config = dict(
    norm_place='pre',
    rope_fraction=0.25,
    bias='none',
    tie_word_embeddings=False,
    parallel_block=False,
    init_std_o=0.0,
    init_std_down=0.0,
    lr_mult_o=0.813,
    beta1=0.95,
    beta2=0.95,
    warmup_steps=215,
    final_lr_fraction=0.05,
)
MLP neurons of a small language model. Each row is named by its layer, matrix (gate and up: input weights) and neuron, and shows model dimensions 0-191. Each number is 500 + 40 x the weight over its row's rms, rounded and kept within 0 to 999. Numbers have three digits each. A neuron's up and down rows have the sign that makes its largest values positive.
Before each neuron's rows, "fires after" lists the tokens most often just before its 100 highest values on Wikipedia text that the model never trained on. A number after a token or word is its count.

fires after: " A" 16, " M" 15, " Ch" 9, " D" 9, " K" 5
L2.gate19:544477493530459426552473511462552441474519480496527540529456532508507515548437472485476552441514455551517468506518427549454526527532523516468567550411546441469520567549534547483511529495429507462526499544501436531591476502558560525467419495487487495538459529443584527469525498467472506511471540489492526472519509529505495530506613443526524479560536431424541478565545460533456497476526501457469485468473470524554533474547545508435463522496524420497554557499448481514471511496527546463609491532542468494492507437543513575444538511500486544456506541458515516517582587496476512492
L2.up19:562535469492436419517461561512554550502545512516487547483535520536453501541485452538472510500478435465550547527499477493517426469527434495535516462480502484521509508463576511523527595498584483506445455466491473490491501529475420452497538448547464498503447504498569521428560452513580537436505443516590524510472557460561537469420553570501476540461437488488540502521507591554544539526462536411497481526534500527549525567494536499480503379453544499443511474505552487510492471410485495520535475467545532470445465456445479464505470527483496576498534503468488516477508489461506463507

fires after: "\n" 35, " K" 10, " 0" 10, " Br" 6, " Battle" 6, " L" 5
L2.gate208:532510519532446547467550445487536487499507526535485518532526587563500493485471487515550466546546440459455446497478437477440481493436534497542509431405470499503537428468619466455526503550530537486581522483476522531501567538502446453497428481550489535513474543468499495439459509484510496511507522458503557506483471485486444535548531451556513510517377437492501533524511435506577543526528485455580543468478434517557486462552527550482478570456489536445474509491537470551496450529471488479451436568439483491557482460499514470549515517573515454516491535494534478477518470453559421525
L2.up208:454556526537581511545471498519493536512425512505417554474480483531491406548511480516533493476495521557454408487437484517525510484512516510527522462393477480485489507485479584466498434581485535538406405444502532418496565435469513532500540421514484468550524492508487472587461509471503558467553507455496534458509444460472525513434534494533532505508517455521488557431514523453444498495497480519500491464545475491548523444532488465502511546569492498486468493471461441503553523467428449564491483503497506525558511480493528448470528452539484525419502543526512532485433414528545414532

fires after: " V" 22, " P" 19, " p" 16, " v" 10, " f" 5, " C" 4
L2.gate254:463468492459511489502420459481550494402490503506441489518550481586575479451484543544464429430523499534472545535526444472483474559541513600461527459491438532516412486432552517524536506472520462493541472456460530520516584488469538506482460515488473526480461588499515522522493509466540549452551510462491513484493523532414540517486532528547535483528525347455473551476538442549507527465466539467531510527480426454486502541568500442563488522522498450539518512531525469489466531496502530476519476557495493501492532478373517538532500468434504540486497471544503459524427547477495457536
L2.up254:525480554457484450485463497539498475471486489417447520518495563528468500509486523469481484512532482551439628498508428554481647468487467462580536543518475495494484536497530489487521527480461494443531530488464500477477482470500485493550504521457478428524465464493468454491424437462516574486492599577502440477529512506508503531517460472427506509422457434493485532495570475442483543490565495501540491508460438555487540503529496553472582498486520470572521519562494492511552556495568509485488490567392503432487505481447438518527586503483527484464537542514513547479522503462559456484

fires after: "s" 16, " Mad" 12, "S" 9, "es" 9, "od" 8
L2.gate24:434515457473545524497453414506494538512518539498533398496535538494435420456480459450422518416507516522495474578523507503473467545412412550561537575490497452583486467524479474512508484500512478491519509551497548492505491549479454519519498464529482538450482487550548531475459490462481473453518534454488489511488491560494525494483549590464481507520490475498565485541450496527500504476496609604537486568477593496504563451509562568465517419486444544569467490432487494487485451538463535461515524440509466480454558519448502513531542510530488543493462505492540520581444467470474496482
L2.up24:458525488439466487515516478504493449524561481438488481547502496463422533440460550532547523493542547490503565505454468528520517497436539476521474492522470444493605508532474516435437530531515551485476453579492498436464485406550521523474522504485554451530498452487466533525504465549457528524421553577569513496518505470528390493487479557469492501473492570493485552453575478498509445418564482526507493457479456522494569506507453513492477555502530493559494443447447448497468490527538541525463490517435491486489508459496540526454444468448536469535523418511569576508474490603528565537

fires after: " K" 22, " L" 21, " La" 8, " Da" 5, " A" 4, "an" 4
L2.gate3:446470547538473522440561522531548491446494514594467559536435545547539487550447435538529503557481525546503496424555462558502544421494496502560478536454458478477509483510542529493485438486492521512477568510430491538507496516549435392486474500545421540488480511507580533555500549519452548504503462541576487568576461534553553509495437501494565556548505490514524456505459484519515469535526404498491436550487494545391478507515526421486466516503534496514528466440496540534514451488542486466498530500503460474503480518533496527502485454472521420487585520451496458496494423543497513471
L2.up3:461497505595447434546448516469523521554508557497461461469473558473550504499495455501488545569491542503578483477562465482473422443499630471461474491431515473557472508470497506532548515538485607454430480536561475486559549450531553540498536406482546437549478535502519457515453488532507526439463503479481573465511509465424515538509516436517466485530535554452480513510502512525521475498501481476545609470543422497512534427494538501493529517511473465504545557510534468444524522538470455452579521476438511478461502471499531506482559466535515516505470519437495496505519549549578523511

fires after: " C" 35, " c" 21, "C" 15, " co" 5
L2.gate127:450513507444549447535487454505530474571523421504496429460471564542483504480496516507460471427507457458465503557535590487492467479562543515510533505572492578481485436430517419534507471534498472546463506473442527533511520554536514413437469510449481551474523520482512490515502484467549512475516442497451474514593518487511540475544428528553474575452588484482521478527549476524529523458423532538500521409461504484515538551577496559558469492546490482528527486517433470519532468471471564518513513576479527487416478507412533562493484504459527533505466470539461502554489557447437499491
L2.up127:464462447479443522513419413490474497535478423498498432491499468481574534519425471447452479435525473487487448509511607547469412513574521512479488501570430494517503457523502534514529422555455470538509476553539465521435530575537539530539498504499486529539496534545562451457468551501509458466510476510436432509512565522454458486496419450489487478449516473465523520503457531475492498444453473484562553469470528562583531561515467485473499513503539466482550531501496549427567490500529539519517576523535510512483485507471450525516496487451541563477485433573438507523496564517450513431

fires after: "B" 11, " b" 11, " B" 11, " g" 11, "T" 10, " T" 9
L2.gate79:483543569506508467565463539599489487493507498548462497504510588509488541516453440478457481553504490441464556515505509461410558464555432491476561440508502536542491506489514478539540588561533493554472512503476556453539507594521477551476496486535514507544504425540512484439542430516499494496550525537540505547545427584417542520532550541520479514466477452571576474510495469529472476473441466535485522462461567519502503517412498517506496533495454509483467467504507478537487498479452514483509492561483455502481505568434486500460565441508521537512547577408468555547466480559495469434
L2.up79:490526528484474479528451551488459558491490451480513511495520516432414505489512489537509582572494504512525481467516464544501503572436535542474522544523495483558527470556483462499444603527536526520514570385509525444488518436527489511525508514530472510472469478502523518502498519548475512552473502457510594452522477492443565571481499520456438576551550469560498524547480495514525505477475476538520449477484520397471442486475418526483451491518518522508468385527453493492490541508480498515413540519559481526494474448411407481504524543423515498479568525431416504457511481523533447488

fires after: " D" 14, "-" 14, " d" 12, "/" 8, " f" 7, " n" 6
L2.gate22:502477505459506523443502501491576491522525428540533514570485457533623461525537473436502482402484448498548489517520429495472499462545477590522529550561481548499511550388525540472511596422441520565478538457451545596552512498486528486447462463508476504537484576478502474414419541459470534436530478466476503502488503528496507511473508570525533471509531505579461456542499466464537397439518481461473527457551500431525489473518516536469492477498484448517505510521528469517518538471510531443565435492472522420459495488501513484512505536542537505463503528459533482543500502490455444512
L2.up22:558437555484453526492522502454499508426511475480594544494512444502532553526449428489472576479512504597471522523443472440483545498555460513540485511454483472500523474505504451447506553528501486495510554445509573476543529472505579490512455500531450462514506509492473481438421503510533571543530461511555435433539535462505562554485480502495447547472566494537440420522538484528504473527503416438512490538535422451434468456570457462483515539474490532533447480547517596537503512496582427513474515509564473494490458417475524525506506485451465536452555525497549497506496516481478444444

fires after: "M" 16, "A" 16, " M" 13, " A" 9
L2.gate312:513529476515469395538527529529552451466534550466519617547496540525472420517487444504511452509442407495430541502523437507466512486481511481531508511554589482572577509548541503525542469523491549486541496566485504515466476499556451464480439454544504511447486513470507518497450524504420461512392489487582534483543444465516570503460501472514488496519537499566518456547545535535479480516532470499513480521434593495450517468438511446516466459546488506543535478538512473536514475503538498510497476501495518461510402465526495541497495477489493525452553431514571568541590454478577474513
L2.up312:457454524499505434506434513582524430562543490555555501534595507552545489489503481565538482526423478502555517422498469506511470493463574480510496475505508557466555511508545490479547459511442490469540487547507430499490497520498470504521511484427418581447509538489468459427440463471479455534473478500502490496552555527469509479494520540463500437489456487407480479593465553527462461479512459453516512416443467480452498518439497544433501465566534457511571515491516530610546502430554524465547516469509477484531490504551491506555477501447514480523519431519522530476545574435445500512

fires after: " D" 60, " d" 10, "D" 8, " g" 7
L2.gate67:546513484530481423465461472472522456480531454492543505482462583548565490584467486493472473471496498499472541533505487402505519510514479560451504446539492505517490493445518448527530552544534555483503499585478505526511551498496446554497466512502513498477491576601586529490519503492458534506448470461532463499510436498507577506560486546506486473454556497532496450553492535516598518464510506442505570547537473509486588455488565608471540481454538516470458516522452521560531444505433482472542541505580464469472574517511478559508531519537523561472544480526489524612549554485512455541
L2.up67:544531580485500568488550472425513492503521531458498489489442521546501536511485471482472560434500508513571459597538529470407513529462525481512540533457491526506457487422511459476482567580481477491528478553484500556469508495508541524527504583453600536524477508484551518399570463502457508472531441534395503506478501547425497461595471537465421513464554516519449524487517556456540478455508449480483497511586490450488487567574499554487458542515531461508472504578519492595460466531452517495507505518546516489514505526525498476538546486520495455520507456491424561518524521561503511485

fires after: " N" 17, " n" 11, " Ne" 9, " " 5, " E" 5, " La" 4
L2.gate508:472455458489508456518530439506526510521505570524532490556606520599573491500466454470480446489500474552541541487488438543454486430520519513493514556502502523516497437494580522526598501501495458512401547484454534548486432527535409443467503434502499483489446513550472431475485537507487525504534471423501506502540526501540526491495441532448552473510477539527532418531538519468493465502580482446479543509511460499543591486545506543449487541443557506442543551487480467533567464499438475431518424466525548456512525489503551466517525577538507556458515571471517461464473467478511506505
L2.up508:538486488504484530438519433548517479513531434541454488538500499492476501517473543506614490526524516494502474537439591510530503454486410568429534464523519447565453564511460466450498539528470542503469464606491568455418518535511529468491472550392559493451496511487495467537501510464426514494457549488497555474492488593489497435479499525609512541457426444515496541474488462509487504482497479514494487543506522508476532391483499485535547534431391492483460532417491487513452520497470521521465469482480479489432551472512493505455485510430496455568516508521492536479482570511475476476

fires after: " cons" 13, " cont" 12, " em" 9, " dem" 8, " opp" 6, " acc" 6
L2.gate213:516530432456538525453455469429504518518527579497585473583521533484485519513504472482514518488546430494477475571502548497512573472497549476513530592499452515566510491445503432527468477526433388498479481541460561516452523505552483484450468514485492558479454565477469524540431495450522517504526492522496464521581539500550511481543434507505516500489503537507482453468469589504472537462528582459451488479437518584498503530534578584507499476538562546508520507540435466541444569498508518545452524526481558489430549494448513480517496490508472527435465404515505489584520472492509494562
L2.up213:530495413512557491490433505521512473558531469430436569470513487483495510431554472539407512479436541559526460506499554492536502484503487544537483458510467509574496501550522493502458513461509546540585475544486528451537532536512557408494437452443560468514506515511498530533479496534529449482473499516464514511436565538536546517455466650538501466415476496529511521482516454557447529499540555483574554510488457501424581495500525475536471530536445444496481494401563488476493449527473473415509476549503441524509507497573503442479499473488436514488519525472502543483503515480525498447

fires after: "H" 45, " h" 20, " H" 20
L2.gate200:482454608453540449514572471472506515488432480557564516503522536465527489503515502445488516505497459488524519538467444517554520432566492548509540493502547495501585553550486487506533477387562535569467563507523466514513497430499415495481480447497463466443445503546483511522577484445513508548560463543509516548517417451526528534524456539504515548532559476505528432535511499457437495523506513431527467437421436443498499495441492546522500572542508524517496480443483462516569506480464566474549443510446499468510387495484471600489485474521509476519475534534527545503490509561516498477
L2.up200:529535488456476433500486516490504528525477520498504463540555475463517434510452472523504474476464470444516485536546482524573470455586488479442476496535525482525534405504436459477495526475530544523498432524516491446555487563548528465502529488488494460558532427443495455546485528523428548540519513505511502550545497423456460533484429519467474519534511538514544521494492464445542487480536404514491492509458526470504475443479433495471498523549459559476500538487499487517518487496546540532502425426554544608459598553421467472464526576545512378578498517428537465516489484499556451454

fires after: " B" 27, " St" 19, " W" 10, " Sh" 5, " b" 4, " L" 4
L2.gate422:467460505479477589458487479534484525456462508566452532476439531397495483579506490502452493509476493517471518533504486496517551458522489489567514460442559483504457538450494493469465614490533446538552511446487536550466508447531541495519513567528491529466480635564503504516582477528491524466563554503477550474483436526503511535565447440539499519509525522475486489425500512486469463440496482545509541483578442510484426557490503527555485488521589488528446475477467570523516476491446454521503491495477463526491455544517447406532474406555556450458532537477510536464427506517518478478
L2.up422:425476555517493463507445501501511542506500453532498531435477512454535397496473555462479460495475499511573474503545466501478515500509557536452520496505491467512427492514506508508547526516493578543596446423445499451617504561457532533512556506552502535498488532538562509513464479473482555467591475498459484549497481468454500589497541562587512540526511523532484589478526585508484519494473503460513527466506533476453485521508497498474509488535530430574478524481526490499536533538501505532578414476506488512505435470473450510449426444500507561537550595439526541527533528572542548542

fires after: " S" 37, "es" 14, "S" 10, " s" 8, "s" 6, " Inter" 5
L2.gate10:560471457479468513504488482512535416475542512427483499471585510543465539560476498488473470544433466510463526531500491582497553471469479534501545517515519532563536552499454530480533496571499519535527461525460534493517500545594431510503535455544440493443591570495460508508379522473552486542494509541543432495499499537551501540483489524487495413489485514479559482538579506449439513494570505490508577548599495484484547506543545618407532530503488484493545485495448417482536514526459489513521515506489450426508474502525487478563505454456540564533478486467484518483469546493525524457
L2.up10:558448483557455435477541518459483490486514507449512571481433470402467575501557515482512458511499545521506583474490553524499506456486526477508510470483552548609493428523497499461518412472468456474514488411508545488510539473521474578484441522498518539442450514456506516421527522463497526477461482536517570506498468454508531448550499562483556516471421550545473463456498511516497488565529464434525450476549508437518514535486577551516560582448539543477520427469456463476563533460490494533528509535510491473486490481480438532512537548523484441478544508412522537510398522462495511530

fires after: " c" 27, " C" 10, " g" 6, " reg" 5, " gr" 5, " lb" 5
L2.gate496:522535475489531468502518482546520485535489496461506482507504464586528507497551465460541436462560470463530516484521487425482484542476522641524505419544423555511505476438463503466538544527526569531551546478489558437529593506476557445480477462530471453466561515469547502567544522428500435460526506494484510530538498486462498578443470554450513495519511477545554486457507435494516466491465543548527537497553446521492508533510560519484560422509463567536475423519412561553504502510476499503478546519470458602504498523568504477440479517535471536488518483543553541515484519523539419527
L2.up496:538534528544543456475531506420488563452544501524529487440543611481480550458471525529510543549500477502539522484488512541496490469488570520481530475594527463528470426498497497451502472484495494514534537577447508508499484494569442416506460534518503457562473538488518487422478532487505500503526485468524563483513533541542476457458469505482544380455577555544494504515530564508475450503463476508517507502546549441488435533492446484538491615490468484505478548516531506442475493525523489477536547408487466573490459508480575539513512523520493461581547482394509524512388482455469477468

fires after: " s" 13, " S" 12, "S" 12, " int" 8, " ext" 8, " As" 7
L2.gate81:547510492485501497505531467539537440527536502470447512532557477543450453475526511513422533483492425477467520549487522488493571411463444503450587554528526537556472516430468450530588493482507450539524449492451545560517496560501468506468507513472501546400551486503502551491449458485538519484430478580551529544485508534470465444478470503525568468520496509505573479510549472462496520489571600471490533509544578570447594473502543505475504529474486559565552526500496491505510452504519506541423532493467494406482492573504517532467480463508524535447509493457504572524428463514552531456
L2.up81:557532531468392465498393531501477464532537474472415528535445511471389497417480476478526535478511518543465465405507517543541560428483509498560504489471575521456496511492448463547435489525526514550541469436458432525465548538473477493501437522453544514488605455530517506497566489501491483520541539569511505529512438523505508506474510436491445491418511512425496528395508561519465490508568408507491485520518495470459435524464489497526461537504518531530422471503484490494556469459459509498523537502486490487478522546549459577469534487504474486530504571520496577501460522530506505543

fires after: " T" 38, " 1" 10, "T" 9, " 2" 7, "ag" 5
L2.gate38:521541502488448470515487519489480439519553487502544571479551486520513520486491495403526514433527527459560445551512522558438529483517496473483536484485557513477474469472465521563603530576443501502524582503523430489413561465549553523527476452497525493555503453528518493514404567457531537486486543454552481575485471493519485506453546490536416515398505511533513567489539558576453441461462437501426455530535504462505550546490513434510468494465535454503481490512473496439553471491473472467494545512515499535486430528544458430543491466455533565473536476484543455464576522487502546492
L2.up38:486543512484470508518499594439511518460438465539458502481521478513451475439497548541526577523490535519495554453513520562448465491425524493493464538509474511551507496518502484456460553475428483488415471483506488443545496508528490466585516555499520430528441518613553543476474527536498484494435541588505460529542480559523539471523552486518537509453538456465528545506522450566473520553416480552459507550471493523489519448431575519505443548551486498575544416463427491488461538554535486467467467487534488508506472438521497448534540438435515461442524420481488536463505558492460520525

fires after: " H" 21, "H" 15, " h" 12, "e" 7, "h" 6, "/" 5
L2.gate282:509517484439552447526597512582528493522597483514551544539448550510485467500520489405503465529537441496552500554505401490524523423525529513479523495547510501479573534524496498440505518443593596537486587479483501516545477487442437494499551484557459482507464468554494518491559523518512521479497552484509529554485460541515508440515426550504508481501595546550477450468490525495518488522475543549474455512484456491549523517469546544466592569483508516508483492435485548506499523503461563496494466519556472447439509475457490474540543599592507552440515537518487483501443472472528527479
L2.up282:488517507533435509501505446535506520459408456481499419456482480517493466510440478551502513442574497474529575389500529465483504425445527422522517504543519525488527544541548587556526576425490497499483452539548553458500455471504489512498410510426525493457506514471491531474496463515505540611456459498482565459487498481533471531485588491500533474600461520544485489484520503534520505490533508388548491450465514485487556456474545517490497518554507588525555522512453520590484489445538493478518492509445520574474452499452501549532497479466472519491545439452531502522502506538569460499

fires after: " c" 25, " C" 21, " E" 5, " G" 5
L2.gate461:475516483497551487543521520484519471464470510568528428482486484531454499502560511404534529427489426526518509542567475507573481490578598515525526485496512496491476516454496500511487532564499529495479526416470468569517488460450516456472524484493443565480483555512489492490522516493556477491548430529471499516574489525470432521489502491462402540498587445515499507467503512458523476502465503506426439438568498466538536555488620488451431440487527428522458440413534460492526566487462506437495566526467468444446509501562490485461476537489510532389514447546511524515492480483504514530
L2.up461:583537426480555501462529502459507513493478519531469507517432558469462527498584490493577548488551503498530491453540531505581451457522546546578517500503470498500463517501401504498477482523560498468496576505484472560503494493435528457504502517504460475491471572525489515499531504507485516540488512560520473518548503574416460434516471500410538508509504464482410472423488533435435507487439548479486460515611483538523440480518502512535571473444523511465489474483531571566538513500532557442496502465462508508514577484602393494485464574481444472476524487546465520568510487509509468484

fires after: " C" 16, " G" 12, " sy" 9, " Ph" 9, " a" 7, " g" 7
L2.gate362:443554478545468485512511501462519474581522494525536453558493531560561524534464453479547444486395474476576486530498487518451518527472553538478502537516521525548469475489452502460480495576422525481415525591469523516541565497467559420490463480549455535478462489594484548591502516464554432517460476445461523508533520458451460529443446543517475565535524524504560541534570537507516446543469482533475506514467510512486487467469496508480555448472466472496530433566518518489520456496519535442486526466481587516540478550578518507468445503460466490486547438469578548576500489478486458510
L2.up362:500503566483556496450484505469485467463551477497448471567581518484553487517570393454516488469497436502436513556458489410464520539516530496476531470475512487488457469497556528473498473448471529489434530513435465471510549465401530500547504477504536517470490454472562454503532431504551493442520525522508516526566497611485538523531473493472491466420524475468456605464507520499554496547443527533443574556503424474511473483455531497475532467492524436547552530546494526518487529515487425523496577477429519459497461569486501533405491543475462556493514540509483514455514420453462498514

fires after: " S" 30, "S" 17, " T" 7, "s" 6, " t" 5, " Q" 4
L2.gate266:441545496461503477459516480533556460456489557442514563453484530547433555449541526491530470485439396481454519515455459513451506506482560523500533500475458522443497534509476494523492512497508496542495436495419370520497511522510423432466494481518475477421543498489474524487492472491477533535437543583489399532418501426514574509569430511491489536490471461497545491515542495529504509505515562480440534546563484537469493472467516485485466494575448485564479449518445479499528534502468561550462514475440397493473537557495507534503473426508523484448522483422539532526512504561543452503
L2.up266:535487564524455508494536529513535439521605525380493549487496516503417470478487519517527507544493499509494555537490435466476518530488463524512506519426452488401526611580515461512487503496477556420529424601461454530447474447512462522503443506495595498500533454552446518538497458497517497497429504500572504551494502531507569564503508497480538522466473469492549437570538485493479536497459480487491464508539559451483517539463483549568463501534494451573499505475501466524502559487476514517509451549551514496425517509473479597494450428438480490496506454521493526572528532516496464543

fires after: " T" 24, "T" 24, " B" 9, " S" 7
L2.gate363:513488549509481458549515574485591446529505453417463486523442473533436459487443518570457465473525428522453470533461458555502516491467468502524500480524482532547511535498448458597576501546453525445550413488479546507547515499555460491469498517516449505523548515548454546502458447531477425501424489464528487503459425501485500501474543547534503471514552467542581503506556455492448534454573552527454528516519508464492518557498529494514397544549561532515524458469486528485435516459492476499523465472510523424463514466498414474534427412444475488440479470440494521477484509539513460455
L2.up363:507563519479580444511535487469501536522473517509477445497394545465448453387471451495499595437541502477534511520513462527458553535479464500530477451467520519455443521523437482500488527500479461539472529470499445467462498574449478506514457498506570556510504519534486536476544445516544488465495533508453485486535459491449517475543504537501457521456472453502534501501577537537502560488504565492490501576543478434506536470461571465512467565617495507493403500446493590477463547566476516566490490423480536498481580525487537529547446476492469517515498460424509496552417461526475463460

fires after: "f" 29, "if" 7, "g" 6, "sc" 4, "c" 4, "st" 4
L2.gate223:439535519459454505530491484563516546514552519448505467522496451513455462461510545495515538559529475532519529445468528611544514504476476481532501492594482534532591424463469450482531449483510512598575536421465554505510443549500502535439466503517452518510530521492551559502504474462474475426517503468556461498515497530546516517534487588541502380542510515519450468476522574491506543495538522509520490470495516461507502583495544470449515476583461551515525426474524507511492525478514494478426507444506520510573535514509533447446477511416521449507413441450563487501494477550524538431
L2.up223:481486483433628498487536486575509527496570514467486428489504444419515480484508520534486551481556494546569524501498483522484554422529515497539483506506490487479553491481549552442519493492536540502571548474515493480490518454511552527486500559485455541530530499440563478486553449492526505491541491505446498489479541511524566516450500584519525457541539424518498462497471597537508482444508468455493498525478430490503463551501530452527484495487517507554608474517556579491458479592444500471540475499551506613552575521515552505402500475444528472555502491547490518475433563497503564477

fires after: " al" 28, " Al" 14, " La" 9, " Con" 7, " Si" 5
L2.gate427:527530457528501520467459553420534455517550503521513506507537560513575525545492470547543500553483491479460482495528513482448460498491598464570506480468503469478556524511498483491570465513510509529511574543510451537473502475561529542485532427543404530468490529475458536443420531455462462542475457504473446544449538495535492502461514539600532479572399469508516558494494491492477462505528550491472601514456530526446520439480566481488512439502477465497566495455505441473486482514461467339548519471500483496502588490428524511487485490574450497484506509424529476486488448496505468511
L2.up427:570558447507546481479512540531493479488515541538484484492565490490496543426488507483489430541497529498469495447479481459475501476558557418523491500470507463494600591455555426518424571452524518527473540503547552489451488514472460521496439521501517444458425523488483497518457482462479524521486454511507511444517449479534551442423619624511580507486556440581480471525568480478445524443447537451535552519502501486571489463493475486528478477502467521480522525487437554455509471551535500501533484483536517526482556466429529463476492523520534463426424538464538507499540487443526516496

fires after: " C" 14, " c" 11, " G" 10, " E" 10, "/" 7, " ac" 6
L2.gate338:513473440485511437526499424536515539547447492532525495497503535535528462533423474394556453506533535533467473476536569489504442499540485500500506429504598550514456509546465531552509488558468493550476545501494530502467462459560489477442499435530482517490490541485593430476457451496502486474502446507481436491529490552533480531475430525528451511436582466529575483475469442513526471477471523547471545500453420496599553459457527531489468503512551521472532514441518475439546482501469509488522529511483481525431487513467526470476471484470553473470589571523576547421579479457557447495
L2.up338:508484502459570453485520482536479510480494534511512498440447521506527509499560558413518559488546536543526428521512609531507419537561518494499488464563524532495549436485443547500427533548516454524507549447493544516416448493494482442521498497493527521534494549465562438476507518531466538466543489481504516483513512574493526477483453518454487536520580465508524477495407560483508481451335487488506453502449459483549467485523533546505535487553581471499531505553546523522561513505492455539484574507534574492479519531455486524521506620533549547468496536561451475462487521525474488503

fires after: " D" 19, " L" 16, " V" 15, " C" 12, " d" 8
L2.gate437:473502484496586489458478501489518429553561516508499507483527515580514528494478504439459442442496483445488466469577467501505418490520550510509475543450544506508452544426615494517553538481487487521519478527459435541539506501497580468489538456511487504465531542463541494496492493462531428501563451493448507590463475516483462534493551494526433578436477400519439527503523570459551437513417474512490509500452460493488552530554516486489511445465479425526496499532496548546486492506441512513549512514441497510450440488495576512481515450547508602497544578510562531464554555478465524544
L2.up437:485456504510517452522440426495573499411456560485493484494467542442484533562409484534524549475522504520493508482481498442567476502479490433547486562505496485490482530470459535471505485589431491533504502582511532503512464514472493536460522514495488527498516418555489532460453412540548465495521568456514505524494463511469443528481474475456474568386488474450460459584510530525528486508548496559497465524503566486455543458463486498491455539442482480539574456473478521576508512501550498507531536487422453488540511502558432471552569413469535492463503540393480467499489516497581444471

fires after: " L" 17, " G" 14, "L" 13, " W" 7, " O" 5
L2.gate482:513492498541480426519454547434490481445454488505521496532590515505570503619484458471585443502477424462452475538468503504558438495549554445468541499494534491465464512496516485553521535552473519525508525494485525493525528485489527481484480484506521532555456582490554473504507493489514487416477463492515532454494421464473523552422541446521574526437515522525525426498523476544515471455477470580448488436423457450487504451473452514514485501460444502475514526503481476513516518554385427474563503515525517472450487474538467429507504538554582540530482558535560574495566564501493490534
L2.up482:539498445504443505537512501480480446531537476565491528409477508481472501498485499618503447486493513532418446506461508496572578520511458487496550477597452373467535495519539521522453451560525527503494521473526511418537448547432523428540475450501512447457540531544522463471493451509536518466501511497563513454473522506443520462478483457537501561552490484572522500492587519439425501512541522474539491467496533533504467566473450453551500452492531514472487522477529510510532468466483399547519517419497417470531479493492479478548500460453547557455504413539549497532448465514491466471

fires after: " Ch" 23, " X" 10, " ch" 8, " Si" 6, "eth" 5, "'" 4
L2.gate277:560486545496475458555465436546542460463507574477539564502544550506493520518443503536529468504461509531475547565465468468551470453539476516474531446532507511504484447555514549511494514477473473501526511478442580510467515457474445455443456493495456485498451450493459570490616500484461598494464507463498477463554477560475541470535530536456533546527481574473528584530560483535495452514472472489516458526538517480555537500525539572498500460458539542550509503474472468448456515500483494504480514559463417423418580413523502488463521510448446460489443501489482466492465458545492584601
L2.up277:480552491513535548469573483548482561521481477536472509548514513538595462553484479490500530544498536529568492501464536361466548509503485527512506568491459496525502500491562528493507535550531536458467570635474509576475464504494501589500533505521615582513515460586479515492448529524567473527537545554503479464478546539502576521506480505472511544453519529429528566470520551504483533431552555506516469577540501567501610507531579540477485478490551548478482480503464535530446483500502493511556540499486549485503501489535525467537529453483496502480480476529502530526443535476524537460

fires after: " R" 20, " N" 12, " E" 11, " C" 8, " F" 6
L2.gate141:499477514524546456565485453486551466509527492550447461516575525514523465491551394450437387526438516561518467447458510502475481509487531495525484471513539483436519472439560438555548580494562497549509470412437549530569445555529474525482477477523499571453454489519540479531469455461518484468526440429514497528422492492459507533537475513568541435561465488532495592496574532445518509509505584495520537466507436520434493515550560485453482515547487477486502497515567505525483473453466494540540498482502546518489482546525492490516476524522509547463505534418509485430482572491467444465
L2.up141:527383486557541476543441535521501524455522512575528479482551492535515471528555455490496476516521519529573487395494443588463499485456574487478450435506541491462516475532483522537520512487477565467432377446533528519493567539537513513537489487504503517538522529524479489484505533483427562475497514510596530524525441501476471517554571461509530481525504529542557510483533493402397476495512435556498456500511475500449494551548454464537507451538514474460540478455535552525496573491473534513563524460535458561480507502485490550525531577415525550587528461476500493491505532484533515492

fires after: " T" 29, " t" 12, "2" 9, "T" 6, " S" 5
L2.gate274:431546512528464540538515482520537467486587454507496546472504463487481544549539477392497548488572494502523490577542508524445542459437471552463513450536512528461525558516542458605542529608488578517550588413469507499494490517508511484519465488578441560478535458605485471527457575523576495504508495512510497541512512527567489530479511551483433514526447503539519521519536506473498478519526509463454504462497494473466482499426544476481471528454509487509470519462487515424522488494434411444519486543520498486449469438572524506524491377463517480510557505517516488496469492537565484514
L2.up274:508529529576491558525377475507508424464504465559481470468551529550525488540474483491464562439597536524487495505511439584429521436451489527501485524503507527440496518512447471532467439493477521464480526500511496482474512458549557538520459494532518531565539530515482466491431552493493514556472558434507433548519591516509501501508491550558484463557496437522520464431515531520424496488565519465547411551552512515495434463512480455514529477489515555542515475421495514514466403444544454466514443460456471504522481590540498505512483494428455444510531472455539502532452521465564487507

fires after: " F" 16, " B" 11, " T" 11, " Y" 8, " S" 7
L2.gate113:501493466498419531442496495473546489490496468495424481544483550553526436537436498489487486461598522523516495510498462505482571515529473559557532437532500525481435500473523480523529519474505507550448558461429505573480527470444575515508504493540476477470551519548438568525509566431464500463482476439492470534532497542459486521506563532531500492506497447530507465522551505484541485517510462501545512433589475463449550446481576568399505465535544493568493534454466497534516507451495470480564474512456427507413541512485485516532450446436551505456513517519541618581501539536546453516
L2.up113:514494449482469448465563564434534547503515541464494479550519521466458475483520462559487474494520510452497545457542458502528458463431562549474462468494539587426429505543451523445537498516506531430571547505520510559490495470542496477516525470572441428460509568492373444461481580494523517573462464499589497497507489500503445559600530484425461492470475525453541556535524511495509497589477468531517473478536515521463514480445492524491513494569458507508546485474475550489537470560543542542540457489514506600522518535472515494510546403459522462460525481504487494470472525539460491541